Weights of a small transformer language model: MLP 2048 GELU.
MLP neurons of a small language model. Each row is named by its layer, matrix (up: input weights) and neuron, and shows model dimensions 16-271. Each number is 128 + 32 x the weight over its row's rms, rounded and kept within 0 to 255. Numbers have three digits each.
Before each neuron's rows, "fires after" lists the tokens most often just before its 100 highest values on Wikipedia text that the model never trained on. A number after a token or word is its count.

fires after: " " 36, " |" 18, "." 16, "\n" 7, "|" 5
L7.up1450:140141048172117102103177085104150124107119126112139177140144162144113065139109158094154176106179186217144100120112135160157087144089088127124143107113168079118101104159067148116108182077168151118163132072177159056115136131137091139116081164101123161168143117180089056145139162130099092121175155112146141122120107148095131195135130150163153119093108114135169116160126195106141126020090156113138209137105082160151140154138123150104109094106072159155122163113133154153085178152093127126111127137101185117133166032185073091137137080120111192132170130179130113138134123110095097115154100127106118164109176087073158129133110088123185107186154083194131176050194150141103146079163148106150178147077168119127153087119072151072095136134184110116074166104136117103148102151129164

fires after: " |" 43, "|" 20, ";" 8, "-" 5
L7.up703:095089120135178098089098129131115141110119119099096103071144166117191130133163139058128127164218127125176075182060168121162141130127112176096170114071145134167162160148119145158158118121135117101114164063105122091089079116146151112120114089128070140114132148141125088103153108140142159115097134108163111128152101090123177132103171071153179156129128146085127080156129129138152211131157128078134166137126100175144131134096168145088130114216085070085193178158095104099181172105127166099121138107152198126073111106101108115132055126077144121115136112093081082144090195083124109094105089165133101089186121157103108106087100110137128111130133146163155155118121090130148128095203125139143103132114146129099117117114109137141054098091134096172110114084152100068121174127116112

fires after: "-" 46, "ri" 4
L7.up29:145104159091132153116151088066136078123125123117094166135101075146109136103139153098202115100152123128079160110179080122117113166109096123120173127122108105103178111140132103091071137110158142117144181102238168139155088133131084107148104156142170121142088136113142078131125146137213105084198114077097148131131088103157090174175174105170155098101063102070134169183149171166116134149176099081158121159133128118157093132108125120115113128082138128132132110144191099074087079105105100103149140159174081090142106053090168156128157130157136141176104131182136020192139127053115132100167146146103165111082181136117170127119108121139111076096117167155190122086145126166153112114115126094150126161134129161141095090158061171111147118156150153171106097131104182105133146117124093

fires after: " " 27, " the" 13, " W" 9, " was" 5, " were" 4, " are" 4
L7.up280:162118132104163124088134131160137082127180097101103020110120103095109108102075113089054132123122134131137204158143140124144100100115108136065146080093106081129156164149139184138117207075129085148105131136056139108166115132095100139111169098097119220142166105132116138150126106101086066121154096130091173110162104093093155116127121142124080130102099170141132117107142171080171098100189134119175151170123102158129130135118136133109098129094159212097065119100113157171137082123091126155140152126133077134128124140073103095133125195092150105143125163145112114178126089113204162135148116083140150136130084114156139131146122097096109124143104084163112087078105142136074151140145151080071137106091185183120133106155153129118159123084162101130152153107123127157087168148137126

fires after: " " 40, "-" 13, "1" 6, "2" 4
L7.up732:123170123202092106160081050061126108138077148120051159131131102074125109110162169136134131143105174145076141170183117078157136117158125156108129097069108110132140144127141118171127177123127175165154128135092144099133116172128110101087118125081196077151200099116102096138126180193026148121115083159137159141164139130126123135126147150133100161115127165113115119152134103118146169096119119113120104118074032107176117172160122153126101156221145140139137081067104137149168145157198127134114147148147135142183145025171109103149089109123092110154121099144138139119061131195159126104148117158084162092091133163171142089121145095120183086169062075151161098151111126195101106107133122095102231173153155160114155132198174146115150157170191092119113095133110104151168123157092118

fires after: " " 33, "0" 13, "2" 8, "|" 6, "1" 5, "s" 5
L7.up225:068132130133136126100175143083135157093081149143160171200119098090173130107155132125177129087126095198115119151166089113165060135116124143121148078106156116077125098131003105093121127116143207107109165161173143098110106141145134077067116126153121146131109194106115110171136152118134141138131129161160110159152132172111100098121120091078105112082144126136120130148073163118191160199154135146138139084056117119137125114118108162087130087160130173135135171129147131144191108129064129133155155105111141151165098092162101156181109151162139105117155056167144150109139109084116137139125147161157097169093171164122179111123166113082147078168157120136081126085153055195049179148103148108189167130183177156105154137131137093073066125100164125100096110146092085118127159113195113

fires after: " was" 46, " been" 6, " being" 6, " is" 6, " were" 5, " later" 4
L7.up239:125129058114125097131100141122094159125114111149152139135073123000105175155104195149130127140139109130103136131099091132143171133087098106038144097114106155153172172117092173122096174141096142099121131114144091091144171098122097126124105123148105117162043160160119135118144148128143130100165162093141134156137091129085150102099161097067145198159099089126108159089137165138142139081147044148122139189090148124205128105177206135128139153122167153114123137123163136145105114082106101090156084160104104107192131101097103146125136152138154164115079123078068140134143141121061156091130106146138174111086110142153178070083157104111086153110094097051195131042148148173104108153168154118118156163133118208088145150177124136162099167038172201114106108123186111177139108174130141

fires after: " |" 34, "|" 11, " " 6, "\n" 5, " World" 5
L7.up1240:111130081163155064135069098124139126130104157122108115135155128113144125100120141157147127143205129182135086153150156143117122155088057138089159120119112102146106169159148106126121141150151206131129111112135140083164173136073097123102135119147100120059155161133119129083089090176090132125079090070139154148159070025142122120066176172104210140060100045134151155093147195127200175129148081107152146139149135136095112076109156157094130148186114158052140191141138135176169110119160116141090139119113126141131107085158134148112127113148131078117155123099155107122113096129116131153072134118116177149104077110119173107111134100199104055106144146114186154088160093142059151142155103102124138138093173156169140118148103117161052145084093127170083098085108188099099144182127177

fires after: " U" 21, " O" 17, " RA" 9, "-" 7, " A" 6, "A" 6
L7.up946:161114085121140134067110087026128155147062105136159130109155146108102106191148120157108149134176101099168088189138118113186116165116151183120161111146185132137091108145068183142140170157130113118192189103167104113137120091143144144171108167124144121167147179145127130110101079142224206135112110114136122106153113139115113178153144116150183046076072133106211068129133137132074166104086099134142090149083131204159138110107142128120159139116162138143135143147169122148122107160091100093102178105165137091126128133152085101152175115173137138161134136178144133187173145153087126086119174165076082180110104123179169155103101105103122106128124140110138085113132088201120109125161145090108221167027127111088090131130165152082110104077112110138121145106158039114134151115099088

fires after: "2" 29, " (" 14, " was" 7, " song" 5, " " 4
L7.up611:209150112159161141076093150113164108072146146085196168117138120173114090106197164104152167087153146158145129111132156065173114168060146138113114096121052144178097150153103127138092148151112121133134122092148139073101092095169155099125080097168093155172135151106145177117130207146146139072176161116214163176073090130126133139141103135151115096108114131144120122113106201166139134129148112084159144176112116113103076093155163163102148137160118111090129146134121068091133174043144168113181184084183114148148137136103161112126114150154151174100066142164145078114138130108079132075193109164090102154077109164105138138102120115170055133125071119176140078176138067093153073089105105138177113121175092144153186179121112168110188165128100166109095151123139156087130186093148087